From a checkpoint of a small transformer trained on Wikipedia.
Size: 25 layers, width 256, MLP 1024 ReLU, vocabulary 772, 20.3M parameters.
Architecture: learned positions, biases, untied embeddings, attention and MLP in parallel.
MLP neurons of a small language model. Each row is named by its layer, matrix (up: input weights) and neuron, and shows model dimensions 32-127. Each number is 200 + 30 x the weight over its row's rms, rounded and kept within 0 to 999.
After each neuron's rows, "fires after" lists the tokens most often just before its 100 highest values on Wikipedia text that the model never trained on.

L11.up825,161,188,163,243,141,177,198,202,195,226,183,214,243,160,199,192,219,186,199,193,158,203,219,210,181,169,157,196,183,209,182,237,192,149,186,194,131,187,123,165,249,248,184,208,178,194,159,217,194,201,198,222,205,234,235,215,235,200,191,218,208,214,197,240,184,269,182,176,182,229,226,205,201,226,218,178,239,212,205,217,159,243,224,236,187,168,205,172,180,186,183,192,206,197,198,210
fires after: " m", "m", " M", "a", "le", "on"

L19.up789,200,196,123,217,223,158,188,269,200,247,228,236,170,179,259,245,156,191,218,160,198,198,238,169,140,180,223,208,147,182,164,218,190,205,216,196,218,229,226,132,234,182,207,191,235,224,227,177,275,166,244,235,190,170,203,202,218,209,213,146,228,179,170,186,252,189,201,241,195,182,215,232,223,231,214,217,194,166,247,220,206,181,168,174,245,138,220,230,147,165,146,180,216,162,203,170
fires after: "-", " Com", " C", "ial", " Cl", "ical"

L8.up945,142,222,219,228,192,199,179,231,220,184,179,227,189,200,203,182,105,188,226,219,152,217,221,188,232,225,146,221,174,190,188,168,217,189,148,194,233,211,134,164,195,197,199,204,210,197,171,177,190,211,148,281,172,207,176,169,220,220,239,240,230,178,142,208,207,233,190,180,202,190,153,234,229,197,202,227,223,162,199,213,199,195,194,232,233,209,192,222,205,162,165,124,215,236,185,160
fires after: " (", "-", " \""

L12.up806,169,154,188,192,177,173,239,201,197,164,189,230,186,135,209,226,229,185,189,218,189,185,286,214,145,163,226,214,233,203,181,187,198,212,203,149,217,220,185,187,214,212,199,161,181,156,228,204,218,199,211,217,162,201,245,168,261,217,175,223,168,202,188,203,262,200,168,235,202,243,184,188,262,216,192,196,254,145,221,227,196,234,112,211,230,206,173,167,209,249,188,202,235,181,166,233
fires after: " R", " W", "re", "l", "w", "ar"

L12.up510,211,174,152,217,192,203,205,193,178,203,217,207,198,179,151,174,157,166,194,181,213,222,202,240,150,164,208,186,212,221,204,266,222,222,200,140,188,232,187,164,199,241,215,203,125,133,191,185,204,208,146,227,194,158,238,195,293,190,266,253,172,200,176,246,228,227,188,154,117,208,200,235,264,217,180,168,202,182,145,248,174,179,205,170,204,192,180,208,229,172,243,203,202,183,226,202
fires after: "am", "ord", "om", "od", "d", "im"

L19.up186,176,193,156,230,209,170,180,163,165,235,191,253,216,155,160,164,181,180,214,211,222,234,216,232,162,192,205,266,159,211,222,227,226,219,206,170,177,246,223,178,266,206,164,201,226,184,188,159,194,166,182,215,223,155,239,247,226,194,252,198,257,155,212,223,202,286,182,167,177,211,203,219,188,217,232,201,207,192,184,216,179,240,181,183,233,220,212,196,211,189,193,198,179,254,217,138
fires after: " |", "y", "d", "om", "od"

L11.up496,209,272,195,165,187,175,230,219,173,211,230,180,163,115,236,189,216,136,276,200,206,192,239,242,148,156,207,171,235,159,187,184,223,219,178,159,228,265,171,179,210,213,228,200,120,195,220,239,229,186,185,202,233,171,186,236,198,246,136,291,190,239,179,189,195,213,193,219,191,222,231,181,238,225,178,172,218,190,194,167,207,242,194,197,163,185,162,155,199,254,195,254,206,175,201,219
fires after: " W", "b", "s", "w", " Th", " He"

L8.up164,207,234,134,194,224,169,143,159,236,210,177,204,190,143,163,231,195,242,250,219,145,229,222,219,199,167,192,180,257,185,178,205,220,180,242,192,240,260,161,172,195,239,196,192,194,167,205,183,240,204,189,234,173,188,192,199,178,217,179,210,213,152,251,221,174,204,178,198,216,191,212,217,233,188,231,192,202,222,216,240,186,217,213,183,208,226,213,206,211,192,178,174,239,296,174,192
fires after: " P", " p", "os", ";", " S"

L12.up979,200,191,213,155,207,187,259,207,159,225,198,179,216,165,236,179,217,184,230,165,216,241,238,216,157,143,177,172,225,237,227,194,164,209,208,172,214,214,204,180,180,179,250,221,244,186,210,128,263,189,171,162,215,217,196,167,143,161,177,177,242,202,264,185,261,191,175,258,216,240,185,181,193,151,203,198,200,192,177,173,140,201,233,240,188,179,172,260,187,213,198,174,266,164,177,200
fires after: " Jan", " J", "e", " N", "n", "an"

L18.up972,185,199,198,172,281,172,229,243,166,195,255,235,218,192,189,228,172,210,254,163,196,187,177,206,222,215,208,191,217,180,185,142,185,207,245,215,207,206,195,157,238,223,180,158,223,191,179,196,156,165,141,235,173,172,232,198,209,204,197,223,224,160,245,222,234,200,167,253,196,156,161,223,212,207,237,183,259,181,227,173,178,225,186,198,219,216,176,235,193,193,197,217,291,205,166,148
fires after: " includ", " be", " re", " un", "ce", "os"

L19.up769,201,205,210,245,188,198,226,221,177,224,210,229,185,149,170,205,181,135,230,235,153,198,201,209,196,205,195,226,213,229,197,175,191,151,122,220,165,232,208,198,219,264,191,183,162,171,220,197,182,217,251,222,238,193,137,195,124,229,241,197,143,189,157,169,240,174,204,253,232,218,167,178,214,240,163,203,208,173,233,178,169,206,217,153,211,203,162,232,171,184,151,210,260,147,90,190
fires after: " w", " O", " l", " W", "ell", "w"

L8.up434,239,206,111,179,217,169,208,191,190,178,204,189,163,212,203,227,130,220,158,217,228,214,183,192,232,157,199,211,164,197,217,208,238,207,231,258,216,223,213,188,194,223,221,178,220,182,204,194,221,183,247,186,191,202,208,150,241,182,257,212,196,200,222,261,155,151,183,210,197,176,226,242,214,205,233,213,193,226,220,170,149,192,181,177,260,208,245,229,280,126,173,226,175,270,186,197
fires after: "i", "ri", "c", "p", " comp", "ug"

L8.up65,192,191,180,195,223,153,160,214,208,220,206,248,170,189,196,229,127,151,258,224,129,243,225,171,255,229,142,195,206,223,191,175,223,179,176,197,173,205,234,207,223,208,202,195,216,130,234,178,183,209,201,179,154,190,174,161,206,190,178,258,195,220,183,182,209,209,182,180,256,211,135,204,250,213,171,198,204,151,180,190,187,221,180,211,237,193,181,188,187,197,171,175,200,194,148,171
fires after: " (", " re", "-", "H", " \""

L11.up118,224,266,168,200,232,164,171,169,155,215,212,259,186,181,168,193,190,212,181,201,209,197,171,174,119,209,175,236,176,245,220,249,195,196,228,227,191,201,192,171,196,187,211,205,187,167,162,196,223,202,174,245,139,236,178,168,282,195,225,210,172,195,163,179,204,302,167,196,204,234,194,179,198,211,193,212,207,212,155,233,203,191,238,220,279,173,191,231,156,211,171,213,196,170,210,155
fires after: " m", " a", " M", " T", "id", " t"

L18.up448,183,211,188,158,228,137,190,193,177,195,195,180,157,158,198,244,187,207,216,190,215,287,212,184,153,228,234,223,208,221,225,206,220,206,195,230,203,265,188,188,200,197,207,225,195,167,198,200,251,220,204,240,209,197,176,203,173,197,242,197,211,178,207,201,234,214,193,227,184,208,220,205,234,228,218,222,211,201,177,210,213,187,211,188,259,149,188,267,192,108,225,190,203,146,190,148
fires after: "ch", " t", "r", " j", "od", "t"

L12.up608,235,216,219,182,211,195,162,195,148,169,161,249,189,142,171,138,198,185,215,179,213,201,188,198,152,181,175,255,208,225,188,235,166,197,205,232,157,166,172,225,238,256,206,190,213,150,171,242,236,216,204,269,211,232,188,230,261,190,213,176,233,239,180,217,220,239,198,193,211,221,178,242,164,204,198,221,229,175,179,194,199,254,232,210,237,173,143,163,187,208,150,173,164,214,221,171
fires after: " d", " to", " B", " M", " b", " m"

L8.up924,188,209,142,218,214,186,197,201,187,259,170,236,135,129,219,222,173,266,202,193,146,170,181,166,169,182,179,212,227,162,215,222,173,201,228,159,213,274,210,203,163,230,196,184,208,180,191,213,190,178,205,205,183,204,200,193,202,163,230,245,218,194,178,190,258,260,174,170,248,202,205,214,212,205,186,183,223,202,225,191,214,214,163,180,239,167,200,221,220,188,201,183,224,204,195,149
fires after: " S", "S", " C", " P"

L18.up321,185,230,178,211,167,213,209,152,181,182,187,197,185,199,236,219,128,213,223,205,203,209,171,168,216,232,196,185,220,225,205,188,169,196,274,146,177,152,199,197,214,224,214,109,205,230,197,217,219,199,209,211,172,236,170,187,191,202,199,188,199,178,216,190,206,260,195,266,235,211,145,251,212,197,208,192,195,201,221,236,203,157,228,229,228,213,231,197,194,217,186,196,196,221,206,222
fires after: "at", "t", "iv", "et", "it"

L18.up768,158,190,176,176,183,182,281,204,190,243,201,189,214,128,183,206,213,196,221,193,226,201,248,162,146,182,169,206,250,173,278,244,203,210,184,179,230,201,221,138,186,216,194,244,247,264,211,169,198,154,216,185,262,242,240,193,187,210,188,177,215,174,244,203,206,183,168,227,184,242,139,211,216,206,185,219,242,168,241,192,220,236,206,189,201,197,165,182,203,201,162,211,164,189,150,249
fires after: "el", "8", "ant", "l", "or"

L12.up553,205,190,195,192,184,168,227,190,205,159,186,202,208,130,178,164,194,120,240,213,214,201,215,207,204,239,242,235,255,206,199,205,248,178,187,193,181,217,257,231,192,201,195,219,181,194,258,231,184,193,179,255,193,144,156,191,224,222,140,210,162,163,237,189,238,242,169,199,192,193,180,210,268,191,236,224,181,162,155,192,225,264,203,238,220,168,188,158,190,206,197,190,202,196,171,200
fires after: " B", " b", " L", "all", "l"

L11.up954,192,235,213,154,215,196,271,219,140,172,278,174,176,157,225,168,198,188,259,247,208,225,151,213,195,234,190,175,242,176,255,141,165,186,195,173,171,215,224,165,232,188,209,197,228,138,168,195,226,191,177,227,222,230,204,146,167,238,234,221,179,214,160,155,262,191,178,214,180,225,198,191,237,188,188,228,215,153,192,196,171,234,189,202,207,211,228,203,172,225,149,178,227,207,166,196
fires after: " w", " W", " wh", "h", "w", " on"

L12.up513,182,195,169,190,194,203,214,157,194,171,166,151,236,222,197,203,178,215,210,171,173,167,176,210,234,178,230,197,245,213,248,236,181,167,215,168,179,198,208,141,222,207,221,189,208,174,178,154,210,206,188,258,250,299,206,190,188,191,256,152,207,205,169,244,226,204,179,198,176,192,159,206,200,189,187,188,233,232,178,187,203,190,235,124,201,219,204,277,181,221,220,235,212,254,190,260
fires after: "u", "i", "en", "x", "ov", "ber"

L8.up209,209,211,178,202,248,180,231,147,209,207,202,215,197,157,167,230,202,246,169,165,147,193,188,218,200,173,191,207,200,143,192,217,237,243,296,221,225,229,162,160,194,207,217,176,218,192,230,208,204,188,200,225,207,191,291,175,215,205,199,196,223,234,194,251,164,201,152,237,204,205,203,192,197,231,257,198,212,189,211,181,173,227,155,183,240,176,225,247,240,199,162,260,210,218,188,103
fires after: "c", "i", "ra", "ord", "s", "ro"

L15.up859,175,196,168,225,291,176,178,207,186,209,179,195,219,195,211,182,182,221,222,165,183,181,205,278,231,212,156,179,204,161,219,172,231,252,234,255,170,170,191,144,221,184,183,229,230,175,170,208,204,206,196,222,149,191,213,166,232,175,210,223,221,211,193,261,216,281,208,208,124,147,178,188,219,215,196,172,188,211,216,190,172,245,138,222,266,210,184,270,214,186,215,217,229,210,179,160
fires after: "us", " re", "os", " c", " N", " n"

L11.up465,157,185,209,165,126,181,201,179,234,178,181,230,183,185,135,164,216,174,215,184,193,224,203,226,145,152,134,222,240,271,161,209,205,184,193,192,195,212,132,182,245,228,189,199,153,158,193,240,231,211,223,236,265,191,163,191,239,218,245,237,236,199,230,224,170,220,180,159,198,172,184,172,233,189,228,192,206,181,203,213,216,219,190,190,174,165,162,151,154,213,242,192,212,206,201,127
fires after: " one", "oun", " o", "ar", " M", " B"

L11.up835,161,191,188,199,243,191,134,235,200,158,204,174,202,157,195,202,183,143,263,204,153,247,211,227,209,225,201,194,175,213,153,181,218,177,150,205,242,225,181,173,233,220,210,203,176,160,180,209,239,223,153,173,178,241,235,214,200,165,229,287,185,217,187,184,205,173,179,228,203,196,211,208,230,169,222,217,193,207,187,216,186,223,166,223,196,226,161,249,170,200,226,169,269,233,174,177
fires after: ".", " m", " (", "'", " \"", "S"

L11.up120,196,207,176,178,157,205,228,194,172,172,262,151,200,187,256,205,207,142,282,209,231,216,224,207,196,237,176,189,187,220,268,201,177,217,237,195,200,223,229,202,209,215,220,190,201,170,180,234,198,204,218,186,266,200,224,162,192,169,184,188,192,185,264,203,187,215,211,251,152,229,105,211,199,192,129,215,234,187,188,200,265,210,200,155,232,185,132,169,204,219,188,260,201,197,161,249
fires after: "l", " l", "w", "o", "aw", "el"

L11.up789,197,244,178,129,187,159,255,197,164,223,214,181,236,198,188,193,191,143,171,139,232,181,214,154,193,193,165,205,207,199,196,281,177,272,224,204,147,200,183,155,208,252,195,194,238,202,223,182,181,194,170,239,238,204,222,170,176,267,200,170,194,202,267,199,269,171,191,226,193,211,224,207,215,161,229,192,215,212,176,199,210,262,171,234,232,185,186,169,177,194,184,222,189,203,203,206
fires after: "ar", " Le", "l", "el", "le"

L11.up743,181,214,199,224,148,176,186,209,172,218,230,183,154,165,183,249,188,156,233,156,190,178,192,205,223,205,165,200,281,222,163,190,216,201,157,168,139,234,208,141,232,237,216,200,177,171,254,192,183,190,240,217,227,184,144,156,179,246,191,216,185,212,169,141,205,195,184,203,157,294,186,193,246,182,206,196,183,197,226,194,269,198,213,162,220,203,180,222,161,182,267,208,196,207,155,205
fires after: " w", " ch", " K", " W", " Ch"

L19.up368,196,209,231,144,224,153,230,211,131,220,202,218,139,202,186,198,174,138,226,169,193,205,199,189,158,221,123,188,158,199,203,209,205,199,241,179,168,208,191,188,220,238,220,221,187,211,223,178,208,231,232,184,190,235,208,166,204,242,278,216,154,200,176,163,172,198,143,205,158,174,175,228,197,246,205,182,187,190,234,216,187,234,232,120,245,165,213,203,173,166,180,216,236,193,170,217
fires after: " ", "20", " (", "2"

L8.up515,175,220,213,177,240,189,284,201,191,204,166,213,177,160,133,139,167,115,224,201,169,168,232,211,198,173,177,161,298,187,198,189,259,169,222,247,167,241,198,213,220,222,176,218,164,143,162,234,206,162,166,211,206,212,141,199,224,214,202,228,152,193,193,191,239,279,168,222,144,231,113,182,247,201,184,163,216,187,190,231,196,217,224,152,196,181,205,193,162,238,195,219,217,171,184,175
fires after: " B", " R", " L", " G", " W", "o"

L12.up222,175,225,228,151,179,195,230,158,179,203,187,203,183,161,208,234,168,212,242,207,153,220,201,186,196,187,224,165,192,238,157,253,190,193,239,181,205,228,256,177,170,194,184,142,179,182,152,247,202,186,179,218,155,226,201,239,242,200,199,177,193,209,209,202,171,208,182,210,187,234,201,194,189,186,207,193,217,171,207,273,187,207,190,176,243,204,222,191,225,148,184,244,190,262,211,248
fires after: " V", " v", "iv", "g", "ur", "at"

L12.up695,242,168,121,181,150,182,251,229,199,247,237,162,191,179,192,179,208,255,181,164,257,166,231,233,182,149,192,201,196,205,203,219,263,163,169,194,203,231,206,157,241,226,220,203,251,174,193,210,265,177,188,256,180,168,224,208,192,207,213,135,173,189,191,233,236,207,228,207,213,176,187,212,179,188,176,189,197,193,193,182,193,243,236,134,209,194,150,203,165,183,211,197,221,214,191,238
fires after: "ent", "1", " E", "E", " e", " P"

L11.up325,155,208,157,223,208,163,212,169,197,199,209,171,169,151,197,215,149,212,194,171,169,220,189,240,158,163,177,233,278,154,187,228,179,225,230,220,221,217,158,166,180,194,191,192,164,244,182,215,199,173,194,194,176,242,204,218,224,211,169,198,218,209,212,243,174,212,159,221,147,192,243,227,211,175,205,226,196,200,173,129,188,198,178,177,276,189,212,224,209,193,237,252,248,178,196,190
fires after: " C", "p", " R", "c", "oc", "ro"

L19.up127,173,194,224,212,234,167,183,191,221,233,202,188,185,215,177,259,175,188,216,195,207,251,209,205,208,217,182,180,219,238,255,187,205,172,240,116,194,213,205,199,190,207,210,124,192,198,166,228,226,190,236,206,182,165,260,222,187,237,212,192,190,188,190,202,219,164,198,260,181,209,172,234,175,202,217,195,223,233,213,245,193,169,167,231,235,209,216,199,236,160,198,235,186,186,212,188
fires after: "p", "r", "iv", "ass", "at", "m"

L8.up917,189,211,112,231,223,188,178,227,238,167,156,159,188,182,181,210,193,188,221,192,180,239,175,193,252,208,184,194,222,209,193,166,189,174,208,242,196,256,199,217,263,224,262,202,168,128,255,205,206,190,232,214,193,192,269,150,208,221,207,248,137,219,184,179,250,162,218,276,238,209,199,195,238,213,175,244,204,179,228,215,230,232,122,194,167,207,204,223,198,201,188,176,234,222,180,188
fires after: ",", " j", " m", "."

L8.up344,217,225,226,169,180,187,229,195,125,199,144,202,153,107,184,195,176,156,273,191,205,209,200,183,235,185,138,177,275,218,209,235,216,142,190,195,199,243,221,202,198,234,164,175,179,182,234,240,190,196,200,198,179,182,161,171,252,232,233,189,140,233,174,203,233,225,175,198,189,210,157,190,284,183,219,186,223,206,205,238,174,196,215,173,223,177,224,220,195,220,133,222,229,188,173,173
fires after: " w", " B", " b", " L", "r", "L"

L8.up596,226,260,165,210,249,187,168,156,219,236,173,179,164,164,199,209,192,255,179,188,177,190,189,177,190,176,188,253,205,166,192,211,269,215,201,165,199,209,174,173,191,242,198,186,172,207,208,187,189,185,181,204,165,205,151,187,200,172,211,242,222,195,196,204,175,218,185,177,227,155,190,215,184,188,208,200,220,179,198,212,200,239,180,183,223,184,229,207,234,196,199,194,246,192,186,189
fires after: " P", " S", " B", " p", " F"

L8.up565,178,208,214,190,198,189,263,126,190,208,236,194,142,190,180,211,186,172,248,208,217,180,173,233,230,212,212,216,250,215,214,155,219,220,205,165,195,241,241,217,172,195,170,181,214,206,218,211,191,219,228,215,178,212,216,187,208,166,242,199,149,236,193,223,213,143,219,160,203,173,157,200,193,173,184,160,205,198,195,214,167,173,204,195,209,183,225,189,242,203,228,194,261,208,168,192
fires after: " J", "u", " K", "end", "as", ","

L11.up936,244,206,124,234,258,185,171,208,166,270,199,228,177,192,174,157,233,271,215,249,153,206,199,183,141,193,160,182,203,210,183,223,192,193,206,177,199,202,146,210,191,249,227,206,143,208,216,167,160,180,172,213,160,232,200,198,193,172,205,167,211,150,180,169,222,286,186,197,217,164,194,227,236,198,188,173,188,194,228,225,228,251,148,157,208,144,173,218,242,158,193,184,247,189,194,154
fires after: " a", " A", " p", " P"

L8.up673,264,193,169,208,180,164,208,204,130,245,246,214,203,169,187,199,208,181,125,212,181,138,202,227,201,214,212,250,206,203,240,209,235,175,135,178,216,194,197,201,220,248,267,193,257,187,230,156,200,181,188,244,154,188,233,202,229,189,229,218,153,155,235,253,251,176,197,183,193,284,177,216,192,175,204,176,192,179,203,203,144,221,142,163,222,196,136,273,194,204,182,163,218,211,176,181
fires after: " |", " e", "0", "°", " E", "8"

L11.up48,190,244,148,215,226,184,237,186,205,188,205,174,163,173,204,182,212,180,194,163,212,184,166,183,205,216,224,228,183,212,165,253,229,192,216,285,190,206,182,206,200,242,212,190,218,147,224,132,222,194,247,228,192,158,265,212,208,185,281,237,225,228,251,273,183,253,176,187,147,169,209,192,231,219,250,229,212,215,184,238,172,193,210,191,223,214,246,223,225,194,205,227,189,189,185,147
fires after: "m", "c", " C", " comm", "em", "b"

L15.up616,261,206,182,235,184,130,181,199,190,198,228,238,183,142,148,172,215,223,175,198,171,243,260,222,155,195,195,217,268,234,214,227,190,210,236,205,187,243,166,222,218,186,204,217,219,180,181,238,184,186,244,180,173,151,243,172,186,234,227,209,183,172,214,212,264,202,139,206,174,263,202,165,178,203,248,221,235,175,205,171,203,248,170,204,150,189,191,241,207,222,182,219,264,170,185,217
fires after: " O", " W", "w", "l", "r", "eb"

L8.up407,156,210,159,187,153,155,222,164,181,170,220,207,155,216,164,176,215,158,198,253,216,219,199,173,198,191,197,170,207,188,222,247,256,251,247,235,191,187,204,156,224,207,234,196,169,191,198,187,196,200,195,147,244,217,253,211,218,148,248,216,214,214,238,215,186,175,178,191,171,160,242,229,232,240,179,230,174,223,161,202,195,173,170,173,188,218,258,206,194,187,181,264,161,245,176,152
fires after: " C", "c", "it", "v", "t"

L8.up991,229,193,228,221,196,199,220,216,199,206,171,242,181,100,184,169,154,178,188,203,122,197,250,236,203,188,186,223,208,154,204,242,195,156,212,213,205,199,223,256,252,204,174,192,153,213,212,200,225,207,243,215,191,207,187,236,230,231,159,186,165,159,192,185,183,240,188,197,208,209,175,191,245,200,265,222,246,178,183,202,263,239,153,203,206,146,177,198,140,195,171,219,207,174,182,168
fires after: " b", " B"

L15.up140,296,247,206,152,244,202,213,224,236,245,180,235,165,222,166,208,219,123,186,178,124,166,187,228,226,202,222,204,253,192,177,232,244,139,210,193,114,236,187,176,202,172,208,194,171,181,186,237,205,212,220,188,208,221,165,182,198,224,193,148,206,189,202,186,236,233,206,227,134,184,122,211,253,192,213,168,220,202,190,203,157,242,210,194,213,177,173,204,183,249,226,226,206,199,176,198
fires after: "ul", "ar", "un", "or", "u"

L15.up351,228,234,239,171,179,189,211,224,219,147,220,182,136,214,183,190,197,211,189,162,230,157,195,188,220,195,152,219,211,219,182,268,191,190,238,217,185,190,190,171,196,213,217,186,172,182,221,194,196,192,216,241,198,243,217,188,205,201,217,171,270,178,183,201,188,209,193,227,141,186,133,206,200,183,214,129,244,183,201,195,189,215,174,225,191,183,197,226,131,206,222,245,191,211,179,231
fires after: "ar", "or", "ran", "f", "en"

L11.up382,197,180,252,206,146,193,276,206,184,219,210,160,216,210,219,233,171,175,210,163,235,155,138,184,200,217,271,192,206,201,227,205,227,171,224,151,133,230,172,151,180,169,254,194,213,204,214,199,269,213,249,204,305,218,250,219,175,242,176,172,195,231,188,217,260,245,161,266,226,253,160,181,190,182,217,171,247,219,227,236,195,206,197,138,209,220,198,199,173,223,225,229,234,165,174,227
fires after: "ot", "it", "ion", "en", "ber", "t"

L11.up291,233,189,209,196,186,168,212,188,195,226,203,197,216,180,208,214,172,222,168,212,178,175,182,220,226,231,206,223,268,166,180,190,252,187,155,174,165,218,159,140,179,233,241,205,144,133,194,215,247,186,239,189,230,167,219,150,190,186,197,190,205,219,224,164,224,235,153,205,176,200,151,197,251,167,169,154,224,208,201,220,191,212,211,208,202,226,247,178,172,213,248,269,195,188,138,208
fires after: "or", " K", "ar", "ober", "ie"

L19.up564,234,206,220,138,202,217,249,257,153,179,221,225,139,226,188,193,172,144,235,175,171,222,272,216,146,153,196,197,161,216,212,212,179,215,177,170,190,246,259,238,217,230,220,157,174,155,166,205,156,200,258,224,212,202,186,197,230,211,178,224,209,210,232,193,208,220,191,160,177,209,159,224,235,185,157,222,210,192,200,189,152,201,190,166,221,195,256,177,194,176,213,245,231,198,169,162
fires after: " ", "t", "2", "g", " ("

L19.up217,208,218,194,161,157,169,193,189,194,234,259,170,191,153,240,159,222,198,157,186,196,184,268,183,177,157,172,162,262,188,255,188,236,177,195,176,189,247,209,142,247,251,232,232,244,169,228,186,170,192,220,192,189,175,253,190,185,187,182,157,187,203,260,199,231,197,200,181,212,218,219,164,212,224,151,216,224,189,177,177,151,217,207,194,212,170,136,168,155,191,159,167,186,193,199,174
fires after: "o", " e", "le", "e", " E"

L8.up763,208,218,237,163,210,194,230,188,234,202,167,237,207,151,164,181,187,185,215,211,164,229,246,232,185,181,200,232,193,174,200,264,166,187,254,202,192,200,251,251,190,244,206,180,169,192,184,230,166,206,154,223,164,204,142,212,241,256,214,222,167,173,215,152,197,254,185,218,183,231,157,204,227,246,231,222,203,139,166,195,243,253,178,202,198,156,190,195,193,205,176,255,250,197,166,152
fires after: " b", " B"

L8.up906,216,216,167,223,239,192,176,152,213,204,262,181,182,203,175,188,196,276,179,205,164,195,194,183,183,202,174,186,253,226,207,227,209,188,246,177,145,207,158,171,180,233,202,171,186,205,177,174,215,191,234,231,181,213,137,198,202,193,278,225,287,180,203,215,188,209,167,133,221,175,233,219,224,183,177,237,187,155,185,187,198,254,186,220,202,193,195,225,176,181,177,182,219,246,162,156
fires after: " P", " p", "m", " S", "ab", "P"

L12.up804,235,237,200,149,234,214,249,276,149,182,248,211,157,171,209,203,168,166,219,221,192,188,217,217,242,216,125,158,216,232,163,184,166,168,143,205,209,267,191,219,208,231,198,154,226,190,181,198,232,202,245,181,230,177,165,208,207,222,164,211,183,188,185,193,251,173,197,248,202,219,185,199,227,207,179,196,204,176,245,192,183,207,152,213,223,163,179,189,206,236,185,173,213,208,179,156
fires after: " st", " w", " l", " wh", " un", "t"

L19.up676,205,189,136,221,235,134,210,207,185,184,234,254,173,180,188,174,187,190,180,203,170,163,241,227,192,191,166,186,182,230,240,219,184,245,155,208,170,193,232,236,260,232,210,207,253,168,201,154,176,215,243,203,204,200,237,180,246,195,199,213,220,196,186,175,239,196,205,178,164,217,214,210,207,230,174,226,181,152,180,215,137,215,170,185,218,144,177,218,191,200,212,171,242,187,186,144
fires after: " d", " A", " ", " S", " D", " |"

L12.up1006,142,196,201,144,178,182,206,197,175,225,186,208,155,149,164,249,156,182,195,244,170,209,218,142,168,170,153,169,226,205,206,203,187,229,228,183,203,197,212,166,221,233,241,219,243,207,208,186,214,196,200,192,232,177,157,177,157,210,232,161,183,144,231,195,206,213,177,206,215,178,152,213,268,202,196,239,234,187,206,216,203,185,181,206,220,209,201,156,216,209,192,134,171,196,212,195
fires after: " c", "el", " L", "C", "or", "er"

L21.up247,215,193,222,174,217,192,232,197,218,247,211,215,172,169,204,226,170,158,246,203,167,187,175,219,121,190,157,179,214,238,209,243,197,208,161,210,161,243,172,196,185,223,220,234,209,192,213,150,179,177,213,177,188,203,242,204,248,239,217,232,203,193,202,196,200,163,194,165,145,183,183,255,221,238,180,248,166,175,199,186,190,270,184,150,195,198,244,235,186,208,229,242,234,170,134,221
fires after: " ", "2", "24", " |"

L12.up117,164,190,204,172,208,185,246,173,159,203,238,120,197,183,235,222,181,174,207,156,198,242,199,207,180,236,201,178,264,234,219,175,204,191,140,189,252,206,172,178,195,203,176,180,215,192,162,195,257,226,188,221,249,224,163,187,238,192,179,200,205,185,183,206,243,197,212,207,189,219,218,226,187,183,198,193,192,173,225,177,191,216,217,196,170,185,141,239,215,172,209,184,223,195,191,204
fires after: "r", " J", "w", " j", "h", "n"

L12.up736,148,216,189,127,161,179,177,223,243,177,218,131,193,171,201,253,114,229,197,227,193,212,163,170,196,179,164,118,212,194,210,209,197,191,239,182,198,191,208,219,183,207,204,162,197,186,210,189,216,168,180,207,173,182,171,205,199,232,158,152,159,185,261,187,175,205,129,235,199,204,171,211,249,267,206,141,192,198,171,174,153,179,165,219,256,211,198,186,186,174,183,222,185,168,202,190
fires after: "iv", "ig", "oc", "am", "it", "il"